From a checkpoint of a small transformer trained on Wikipedia: 2 heads of 96, 179M tokens.
MLP neurons of a small language model. Each row is named by its layer, matrix (down: output weights) and neuron, and shows model dimensions 64-159. Each number is 128 + 24 x the weight over its row's rms, rounded and kept within 0 to 255. Numbers have three digits each.
A block is one neuron, or neurons of one layer that tend to fire together. After each block is what it responds to, as a language model described it from the Wikipedia text at the highest values.

L6.down17:117186108139142151127131127134147144148086083102144106146123135121135109099134122098160104150122118121112161129106124141150152109103148139153094143115120138089175169133110116135121142114129157150133096167124126163098125161097116126149121106122126133141088112128136172157135054105135133117
L6.down29:078169137120097146148138133182092095124130151116101131118137091110123107124149136101094120051148136130131099122108113127118148136116113124139108152089118134147174148131156115137161133106164131119076125111161127108066130110101170130123136101143097083128156115118128137138079116102145143123
L6.down33:127102100141143136073150078133156096129125163136131122114169091115098159088093176110050159149115128149135149121178126149131139135112123093112128150093112136076148143141114110143131077118135148122103103124108154106115144110088120136156149098117162128112164131147087154126106131099131161122
L6.down328:108125118050107128133146157156150127092122144126110127133143130141145123162127131147157106144120136111148125144105126134133088123153137093136134124140146183118097160148131153091119131122091150135121112179126121143127120094172105112060108094131128173131096097189116080079143101086143135065
L6.down375:107141143163136102126124106137124128111119139126112137117126109067132140118097148148096142140158172111167135123117105123116080137099122122153080113131146084079144144134138144154086121140126138148087145111156084167105078143138110163131126130123109124126110156127080153129110132128140097101
L6.down606:115126087085121114202111095101165174111131136115116159167108140158159095106158096147132119097112115127141128113158110129161106114136164097139134154114115077137127127197121156088161148104159132120096104144122110125140085137138123114114155107089156132124152106140129115140134140121113133142
L6.down660:093142132125139190157103107112111115106137130122051142107134112112095135121144166168127128086092120132114097183141136102147155140135152156119138157140142177162099102118124113145159116104146110131135131126117122140110119141128183129107146131120074128121097124121121174123130139164158113097
L6.down692:102118167149119093128150132145113123128150147120135098123110145142139128122110122134133151125095111140108155134113098122141058136149122084130136159181101095166128106124132114121133138145108123173137110112152123121137075082122121153141112112119181125100155153094186120134151111112166108122
Description: Anaphoric "this" and parentheses

L6.down4:125144137125157160140139159157106157114124132114189140114082155129115144075100113138112139110114110180148113151107105148115142104130112135156143152153146143142121127104083082195112111117107147131149109150118090120137111129107181129119145134125128131118130083107149139104139091154116139069
L6.down77:117116105097194143136121143123090136159114148153099111124110122127124103087125119151129126142147124139142169120151109132122165113139157085103121118154122129176146162122098120133104098127131126102125115140099135094106115089124114123155125124103141161181136140104067107126131174138121140096
L6.down116:077106137107118107131117113145116157119138115136119096081178132136093139118188168091125170125119134132101200165135120117168117139119142102145122131119086131116177120148147119136114122142141136121132104133121102119156071065151166170104107117115133142149076159161124118149148121136137178111
L6.down267:096101124159156118176129163133121137095098082121143112113136142078105129140131093057134093152130152171117112128088115127125115074115142125143114105111109125103125159107094085108167134106143114083164139146151151106141141095122161115161121172145121104124130132099111146144133088120130097123
L6.down436:144116097141117118122146173125122129098095130160125107108126122097118138101172138149176148146148132111130159137156145088108101096110156144125135122106156100104140155117118150128124132116070149088141170117173125112141159169151093093122117124135123140092124145121134115155134149130155128127
L6.down572:105123122126191079129122125124141112117128129138134120171091121151158112108136109169144171116090170123148111113127113139131104174148112132116095119103159098110104144108128117122138100127128153165116152118143104154120165127134100109142129164177128117139132126147115140145129082092097136164
L6.down574:143124120144126114162147136106086123085120100148124107070103104116150120136119120128163136163099184137086127096095084078136134121133128148131129108105095156113126138154122142126148129117154196127089159105149141125112119131141165151141117175163156103138140112099117141154093146124162102122
L6.down626:146171088115081107123153185103121129118112118133160114074154142106073124117152140104142142158137153133173151113121114146117092135148150107132162098121126134153103085146149104146133052107101141175113121100087142134090125119112152116147113115112104149090128165144117131133181135130114163127
Description: Year-start tokens

L3.down499:145171128073095123143120136112105091088124106156122152136157041142153158123147130149121128150148149125132161107128158146128169108118156106077117139145126138096154160137108129136155130123110122121145087138126174081164144139150133138137118127109141096155140161107110134118083181132103128145
L3.down553:136128130133147084138160127100107123140119102123135122096140143129125131127116149140141114110118127120145128093092105104131145154148163172127139162119108127107171126146094104137117142126169165140140141164102119143070123179115104124134133105121139103117118129121162136167101172137118165113
L3.down555:147131100103115109114131148167111164109159110113095163149161138119151089139127128135148122095138166110121129146145154129166201151132095135130124110152130161067134115124141131143111133148125112156138136184088099119126080103113110116144124131142092172119139136137162107156128125126113136162
L3.down576:122116101118156139130143116169101107118137116134077101179136149138127140154108113138162105123128151168117094164142191167144108087107118124126159199112137138146126170094080098113121172125102130112154106108112120102113147113118175104120127129149123160122111105131099120138098138102107177159
L3.down640:124154157074127125120144135175120112140121124110160114163128112140126121106139150130107132092137110120154144144118102161039121125109113110095116090131150165091148116122119115104118108132137122158149106082122121130125177069168136109137124118107119101119113229148135116111128146159127100117
L3.down666:137182151129085157112124163125128102129172115145142149073158142111171131148114143126134121120144177138145144119128108122143137128157101145123115100109119104114116133114184116130131163095086108120134131097127142089135132108132112120108150087154096093172142156154137070124060136106162120144
L3.down705:157143132163193126096114091147100140144097131100133131109113103147164111131144106147125159126159115156144124101184177148127124102176137155102122116146126164140138122146100105106118102144114142102074111154104159128116102102137108116098102098181098136141110118163116126164146127105128165105
L3.down767:132120158108140134139129151076116103137149131132180156112122120140116136086097155093100147117094126141127129074149116111162110139158122123140131111100124123139173153147127132148119115138137125142133122162112139142164066102133145191150147097113114095162112135152084116136075184144168137105
Description: Fixed-phrase completions

L2.down325:129152072134123109139102121080132129125120121159172159105128145109135102113119113120174152116126181112115121151119102117157154123117095095108113175111174108143141160096129116155125121078136116123128137166119082116135137125118102131090142151140152144132156113124120178119102112144101138118
Description: Phrase-ending tokens

L3.down96:152169108097110155142155126127113133104111108074177135155126155115137139130123097128162133138131129182133122098106113157095128085135146127140109150125141076134136125194093128099160099124156145127154068125127133140168149097120114151132133125164099113140124136164156116079127118103105128167
L3.down268:108129125152113127149162123107165144153133133139103085166086120149131152127149129144117147081111099161114136133139092132099113127139162161133134117170114189142140153113131141161101139161133189127180113121124126127135117105123099139129139126090153149139109119153137095112137127151105113180
L3.down404:077103096097104127123106123129117114141121169098103075114126157118149178189131125136116122129153105083226121118151128132130142138117154138115139094117127135122153149130138145133142115115163148140159141138132142148149116123121092122173104144123140044109109171156101149136154118131129095138
L3.down476:141133117126127103133144153139133150101150134141121110088062104107121142144133125145136123108117138170096163125140102150145160125115104119128134169108145155164142097069163149145131124142136076143129105138104112150151134125115169136199102124103132156131120111128131146159139114135112109115
L3.down481:127125173163102097107130172121166163150138128144126135154132144171123117153143094124171104102148151148115132166123139102162177138152131094103114125138130134145129105093160112098123103100136134081141141103102150111145191213165145191167117139086131100163124128147135140094102113176101102099
L3.down543:082113123148131142160154143146115113135152136120137125103133154169123137147095145108165132109129132094163140101166130156145121097145145179109129128127131127121136117181147104122108117118136165137129159083130180163122148143144117177134134166153130147141147150113150156137130084131118116114
L3.down568:139129144134119126121153135112100122149133130135138139133138185119147162106130120108110149142097178137091166130146120132182152137083091170118147132156108158056141112144091112140122118123120135134087099099120117127183108143152125149140145143133142120130118122149155100120084132148071094150
L3.down577:136119112085135112105143135147112123152150100080131134095128130148127154124125144122146126145153114158126155125132136089118131196146076153153171121166155141170155101155080144096150145140129126134094145119130101130074172146156122122110129139104139154166080137105135136127148073161180119101
Description: Mid-word fragments

L6.down72:115125141136156129136118095125099147167154085117135143109100121105113115130088116114103113125155139102113116146123164119119108138159157123131140139121149080171100158097142102151144112140119133152127146150152112165130125160051108096085117125079145129127100161125128150126152102148125121128
L6.down192:119110153111136089086148129110147092119130167122101137147167091122111137155144117130146163112115139122104147168090137090099112146087139141131117131135110112223106112147147133130157097117136149109112166139097093134119173135100145096128076110124126082115112128166153138084094131150119100121
L6.down230:206097154128127123103119139113110106140143142082105142120163150123119152144140125128123129141121118126102139140130129140105152125074163128117069145107131142216150134142167126152159140119153114131121142097139153157182181118084132119133122118145096117132136159096136092096109135127144101110
L6.down250:126164140155104136130152137139098142113059144049135121118151146105135088160137141168138098095116151112119139099124123126106092145135120151116139142152096136166109182122111102138116110108084170131111133092160128147187144105139128090107156139125166167110152159110131103115105093122113119156
L6.down431:123173144138122165117159149125073147108100098152056145086182124110080123125176137115090106113154102133103089123123086124117194183131129098113142110111139110144119104151122158167157100163097154136117115080128134131190133165148087122153104146108128138129155108137149128108164127085094109122
L6.down453:109115103082138145120131089115049125125108128140089121112176157129150150110096156169108163126133137104147103111191132130181092140129114124084130152125138136120123137118073095161123136120126167171141140119129135137115139100166111110145173107136113169099105135135154114132140116118127126125
L6.down485:104112129111156100109132141120109151126141105111117140154146149115087145123137105157080140119150089096121095097124124078143156114137130101106135134111165092152121161133107137098138117104106085177139145089171116131157064160112108087128137126120135129133137164096144116159149097159142131082
L6.down525:105158158114118138154138116131067144144130124142129094103161181133140094154106106128128131079104073123134132124103152102127115123137142066106144116164086128131151135142102089151150141100137142157109116108130117103158139113130154090096121098126120095153134128115131160161165127142151113122
Description: Given-name endings

L2.down483:115107128102110107142131110109108122152115117119165128091128172149124106107116090118095122134101153140120129157135181101107137094161171129135093122140122125157138147129108123180139132090086117112172137153103064145153158128118143174155126122101111129112159138178089095127111129097132152139
Description: Mid-word name fragments

L3.down81:132168170127106133122115125095117182134179131077134130123147096111069123094093178125150172111126078120133134149133182129112095160098119122137142165122097136137152110137059118150161146118143128105180111121131123137158154130081148149111126157114137118145109115110069091141099126167132129122
L3.down303:148093128122160113125148122139157155112120129157124130114186104101157149165118130130095141116101143093110090138118173101069163134087175115163138122146098083174122176139107155107137100162144139138129174054132121113108127129130101094120113112123125120119158098126146153131118120126128141140
L3.down321:161135092153131140136166159154123125143168107148153123134133172091146126142148119105068151156107151117100123105146141155147106156133105124130114071152089085083117118117127156123131128119151146107133157108109146102100151120115124150121137150183080181119195141147080121116140094120147187128
L3.down342:159115153165148155140096139152129127125089112157129145119106104110139136146106119154115139142111157093104110092144134103152105108123094127152112131179099113088133210091100114136148136116143102115086131125121149157134103132100139142105120119126140133173122110120113143113097109144158106098
L3.down419:130106161118139148088080107124083123130131100097149138176094151148100154147091126189145136108126117137132112082092094123147130119131114111063136134169120119132141135135167173116128167101135127132104148159134131170144150123150117123095095139155106112147148130138096137132138094126139167120
L3.down441:100127173132116166082122118156165104141133187127168121132158124114147154100145141124145108145110114130133110097134110116128139163078155106116117113114152111108140115114108158126121148079149177136139162126150132124128152134099143111120119074104140132097118148147141112131191139154093150120
L3.down732:152126133131164158136142081095158152145114147121138081113096137114155112128123141105102154084097164103129111159150167142111110146161131129137078085078149112145123115113132086155160114102151136143123070103128122138118131162129117115135144171163126145153142085113167139146119127120100087116
L3.down736:101124138126090110111171161106138094147092078144139117093143127147122128145101094143175136152191149151141143114101091105170145131094149155114171155152088144111114151119142124100154138136104113113117125144124095141168074149122121161105177095170183156114138128139158151121154129109112167158
Description: Upcoming date numbers

L2.down318:160073113142159105148135154151113100083083100130129136131129082121177146120142148142127120167140143117171150119103104082182147116102170125139155136124152137108100156106124097083099113125119120154087118121160103162125105162150135146169105117155124102094114165128149117132162073163119153167
Description: Space before years

L2.down274:117131102145120116136106110166099065185124105155162134122117057069137141122091118129148155089172127139127151144141094099140142141126126126159125171112128133166151114133135152139117100139094125128101122136119137139110130132145143153143103154165162117132128133068084145130093101099109144153
Description: Adverb endings and temporal adverbs

L6.down52:148099144165138125146124091139139103113166081186127102109132136143112161133116170136177140166127152102138132096122108123174133137160118095126089091111116101186096131156132136081139146131142125159127122144098100156140075104150140151117073138100105122118087123160080149170129152134148109114
L6.down164:135133095114108103093170160132112156075140148087138143117140150145174076156141125135145112122145135127136150109074146126148141140119138153127098145109136131111111108150112169122119095129130179104173170128132123143105100116151137135107134069086081154135205109129147118112134113150095143110
L6.down205:109125146101136121150136139134131133122136100117129153094135124107160142112115163102119127108165140105135129117130132120158101094126125145130157107107178163219157112130101133154145093095109109162137073139115095128141134148124162112136105142118158097143127072128116144121157127143110086108
L6.down407:138164138114147164116153114157148131174103112132132140158114137147103137127158153117127177107081124148119131121152145143141145177106126119096133087106118147163113115160147165176148144108125157072119095126120133105097147103141112116152115177093138147119107139136110132104151104134157127132
L6.down443:073120091162121117126107169105146135078120127139096171095121161122153079139134091116114107143096180158142174103145114143151170158127170117087121113092088119164133146154122156108128110147143153136187137154096111145150097116122139104082147142139103129119169133113148136102140144174108141126
L6.down548:131139150154112101115168120151132087163129130102097160129123124110112122065112166135161122145125139127107117095132145112110172125115117128137063122144127124157105145131154126113113128109129125139163134137105141152128165123157092108121147121163160114153158084120120091141131131143124096136
L6.down624:129139150156179139175146139103107153167094105154131134110087115140166143159105122112151129178130126135118127090141144121063143144137130148100151128119116156153171094147127093141150133118104137100130132151129133120106072140139161108127146141140144099081117145148120158138125125081092131100
L6.down634:161144152096160145102157127125132165117113116133135105145184151170121130121128148130143081160138182136083172115171146138081156148109130118124120157084141134112135161121130112099129124114120131114128099141135148120120144134087127117150116093152112120140076176121132106117160121134152098091
Description: Closing quotation marks

L3.down193:143103118147146127141151129177123126143121124104108128153061141152109132137092121118170163155122136131159101136133127146074165126120109162121117174105155127127150099151131129150146136148105110134113115151114162077150108142135119131127122150111122144115123128147124128149094059138131161112
L3.down319:157107131085140089104125104141128110109161154152107143127114169102131153138143172137144124118113122121143137140134136127146165124110123153101113167114142080129132136130165145186115092140116110075154133134129130156149119116079149151124129125137089147165149118177162123116104149170130118146
L3.down446:113157130120111126113137115123099161093130110082156148132153135157153112092117100104097079153121168127121096087107128153125145131125151118099098114173128139110137132115141114100181135107143139132155136125102117145113116120172107138148134154109122116150113123118115122117150190098164083136
L3.down527:138110153116119122128148146144159135125136154152130090133163140113144117186151142126145149130125118122152099153122169158118095078099137173153103106138170115187107156137140102121135107128155161137143107116155126101205106140125126177093142120162176121155101116103133074121111091142167107118
L3.down574:122156115120114120135156096186105132102144120141089119107143180127082142083156136146126136131150111142123108148111129149128109166169140134128063104103090143167109167117113153135102090145150124128095103172151112116186124125119126161137119102163110151118145116129147126152108129137140132133
L3.down692:124062198143100127145119110136138143163124108144138142096117112128149110085162110147121113114137138119127140119179117082108142103126123101124132147149177103170157130135109181103134130127123136162094111100125113146180136105121157084132131097149099113113089174153130120115168118100133135091
L3.down746:073132118135078138125184147114161116103127126113136126138119117175156133120106123135134176085140152082136144134128142101090132142107096131127133109114146147166155149123127114137188138130121105169089105084116112134189123120101126103167150121157115098101107080125131114129115119136102154128
L3.down749:127157123145169162121152105156136128106155111114173178123107082121096103122119140108139155172147156126106123142105136138071129162175123110150148187148125092124135153081109105122155149085132158136144123112152147126145156164102133134101131117064147131134073180138144153096126157121122098116
Description: Mid-word fragments like "er"

L6.down48:178134126095102129135119134140152126147121103181144117080138113164146142098105165111129077114140122139133146148102153122128131146127139152116145135136129113130117077134098195129100063130134144119126134135142113090163099162128087116130142125150129112151111133166113123142159137092109141101
L6.down129:113119170092120166090147134093127196166149115168114123091124087134128113104151119124132096129150161127126131109113182140127118112106130097105145111109142134111092090133133140090111104099155101149132152130144155158173130105095116162127141129145140183128114134142131103134163136156124092084
L6.down167:134140121108129147155090091099108142146120104118134145134148077152180104130154162086147154104133138090117099102117159147152140122151140144123138127172122136171144076135129148103109114121123111128139152110091142128119134120141140104144123176128153110126185152084146117097147138164179106126
L6.down174:137137164132120121107126148112135123110112156115119131192163166138068134127129112080086134104134146135135129119081113101167148124141136129108117163123126117116119103127113103107126117141133126138143132143125142153095123167115153181162124138122100112088099129093142110109131117120135122164
L6.down405:121154181151169162121120119130141133143134132146097140120146127120089141126135154129153143128128097125067164080132132148183135116167120091089132112166088067140157049159121138129145111131182123116110136135112121165098161111168107170109144094158082129132130070120135136093115101127072129136
L6.down444:110169144116071141135153089117135128062116130138130127132138137101142133119105127132150159168101108151143126079120112131128123161146146112158148142112126135134167140070109165149159107144143124078133157106160112109131117126120114132113127099144122123145138104150110103074128159149114096100
L6.down535:064122121116138126118117099142142122156138114164169099121098113141140117091148112153112107138122117145082123110131163142108129118107085147152131157130177116135108124157111145161171128097158113092144148116104094075152137183126142170134159077109143132150131128148177116148069138114137120129
L6.down595:130115118097117135152097114131110146111119072111173086082143128093116138119140175144183149149121132104116162124162158076129131106155129115153115156126088102143150115127141133092122154069149113140100155123120127110118103153119114110134148135121139176166107109144142122155119162125142159111
Description: Month names in dates

L3.down39:112119134135163114089137114145120117102106086096143173147151135145119138121134112105117072155075109129113112140146104139125137147096155111163115090146123131121185099151134078075146161114100172138135154160138149133118073121111140139133149086137111129168103111128114155125136166156109106150
L3.down231:148111143129146090111106137147121164068111105154103102119161152110103123107110158121165122142142150100090156138129124113122121113119138104155110151118165098121156154121103168175132112128123120107168113108122116110140118154113101147147110145077095161148123126103142114159078130136107127066
L3.down232:154106122166084108117136117131147154163093130125137143124112124096099090122126088101140088116126154170145134122085132116126109127129159126116148102160126110137152119095106119170131145098068187127126138131182162162122135102118081111136122100101123142117131131120116095163124137117075130084
L3.down240:158147167146130107115140146126103106142118087158125162139109152170154081086097135162138129134133080114114108143156129134121155153153130079129126132151191127096124128097151065139127096126104133135104152175180108117138091179105136117114108106173106136138119091126158107146166116096072135114
L3.down416:137124116112116103129159126107122138092092113132114206146159139130106098148139119150126101095146149128108093129140119118140120112139177127150145153105105108102122156118102115077128139151130067116127161150155140145121147135135142174080126086123122142061121141133134128129117137140115169159
L3.down491:127176117141151096110173120138103143133139128135110142077119123118124169134131161111136119089174113146069119140095122101153148112074166146115138112102102086129125114154128106102155136144172160170107120166130107128131124095102088173166132140106130136137121118115134100093143121162168105143
L3.down721:154141100123172151127105059136109108102142122163158132109136122145132088105141137174111139126121158141137135146143098121157095157144152150110097160093139140120134080110143147099099101138126123091132153137128122163094102103112146137117150122123118096121120102150103099063110133160093121108
L3.down738:163139126109091129131079093136115165136114125131143118131115145141152096102096119099138132114133161158150180162167139144140117097099144164093124134148116140174134122152137096121159122113129133134141099118145145117057119145132133153125144124128138107134114081121109125117100107134128148135
Description: Adverb endings, year spaces

L2.down440:144140129135104078116157087130140132172114112080122129132120115116104075133154080104119124162116147125144130175088149127112101125118084169092109212108128157147122118132120109139160160131129107157129145154138126141111135107105141125134161129109130138109085164151141125134112092147132116152
Description: Mid-word vowel fragments

L2.down204:141139167154160140113125144085120132156116108152094179185093179086071124108116123126103148117144119117166139110108126124152112107119117130129119131131155142131127140103190154115135167119132133132105165107125122144133152131157096102103112115127093104101122142125109183152134117125084128122
Description: Slot before a number

L3.down41:079147139127079143122107121111139116158159134132095087134080116126124129091121128089149149139125135102140136128104128145132154128118135114118108110137110185109142145122159116132106108134151156112096147152149112160144118140145134170083147116140118139100072199137132103138142129145137140118
L3.down65:137111099128132201124140130138143137124132073143098129111120154134140100143124176091112159175113142107142127080102143093146117114132100062129121124080143124097105107145107140130071133125144156151136120112138147120164128130162122137098148149138137137150124117150123138169112158096103154135
L3.down322:135145112132117160114121166086107122153148125128089128148122144130111163139132078129115144163173099143164110113111120137181178135084099099115105142131099143081120150141154090109141127157137109087120152116106135134119143119081138104112148117157123094133115105115157179158134115145103102121
L3.down330:144119118099122169154149118120130149075120125130118139105150122152125116129153119130114142096155149108133112123119114147096113146148095146132097130134078119157133150125138109127093150117125133099130132110147126149169148120130146125095151145077116119115114125152123137119061137117130084104
L3.down406:139134144186139141116137141104162144065133140095098128165126126099134108148114201168146136173117172110108139113125127119155114116125092124104123162155143139115176128131163107143131096155124146098101138160134112124119118163115178184138123093105126115131077112159137120110090170100150129111
L3.down556:117147113127153136116152078133082144140122154158096163145114131081098118164112120113153149157121146127154147173154118064121085113135139101137128122084109138128158142124118138148187102132059117106147121129138158139142085142119125154164136099111103144148082179146151137115104159131139125159
L3.down658:161141140059095142154152154118098126139123135169080138093113090129122093125169146107122126150156160116133113134147146153150125159137078129143158158154149111149100121132174129112099126134121157111113131139122130117143139096114177123119125134081092133126097103118151166107115133188156125121
L3.down710:123101139128124101108123145149090098167085103109103151121127141161162161132123132119133081125136144138101141110128160141134103151161136133100152091105090138133118116131116165130134125167143096159148098091130168130120156098145151138117100115138160142107139112077162103127117114140096148120
Description: Closing quotation marks

L2.down132:146098107095125144183133164128107150128116120136127103163130107094120148115122161138115096105133193127148162122141108169145137098113180138118111138147113113149148160105098123147162141164102142148123103132097103085148128136174092130126117133114186120093117160140141151182148144171123149100
Description: Abbreviation periods, word completions

L3.down130:125142132151105135122131104104118127184133147106112145137166126135126139110167126143131135119126147145130176092128122120123100170088146111124109102092136126168131128113102121135133147100096134091102116132139165125166156112146093125129101196085122145159117113138165126166145114158127176128
L3.down260:127132115100165110160123135103126118124089115128170170115115111143143118129091145175107119201135157175124137096127118107154139090093114137151113163138168089118176109141097095117122088111167130105126136142112107140137138120109163131124157162124125136127120103182127118127124157092112115118
L3.down272:128111117111116177137134143157170117091128123131105156161108145127115129105080151080150164120152104114110128156116151127136141133169127075087140140108160097101127186115111136129135128143115134134123110136151110102160125124140117126127123128112166134112113161132129131092184116122144145109
L3.down317:140139165154126079156102134110123107174092143138110127151118096078122139150104110115113110079115128097098115152115109099127088145119120142150136121101131117129137144137135125085174141150102162136139137149151115111137103136111148107164140093108161157129051141117109091144115128126115131117
L3.down325:069113115131160165091149159129106087173155093118114111128097128091162123142167150145115142127146131132145109148150108106106101122124093072142145108119163114101132074175131164150099122141091104141124118134114150127161137109115117079162181131129146089128123097167144119120119165098117122116
L3.down373:112118135117126152133155113154139117109125140176150139070144109152139144144150142105124103153117147157141139160089104105169121152113089109172073082118150120083103155136123156157126112150128124122154142125084151096157064129194117128113138138120160108092129143094111107107129135132163119112
L3.down670:103115117141149125134162136099149123124160127092108198147116121115117128156117132134137119093126149095109125114123070087141132147152120137146169159118110113146110143111125130122120113142138152165147098101109151157144146132150142137123115186082144120101165146098142140140157144104086126127
L3.down690:140144097143152151119089123133121086117113149123144134148122154098150119122115093144122122111106158150145101141095123177113132137114133132101176115128089114121165160122137156103110142182151127112106116130107177142099121121118112108181099159138130120147125141106164141147162106146112123144
Description: Space before year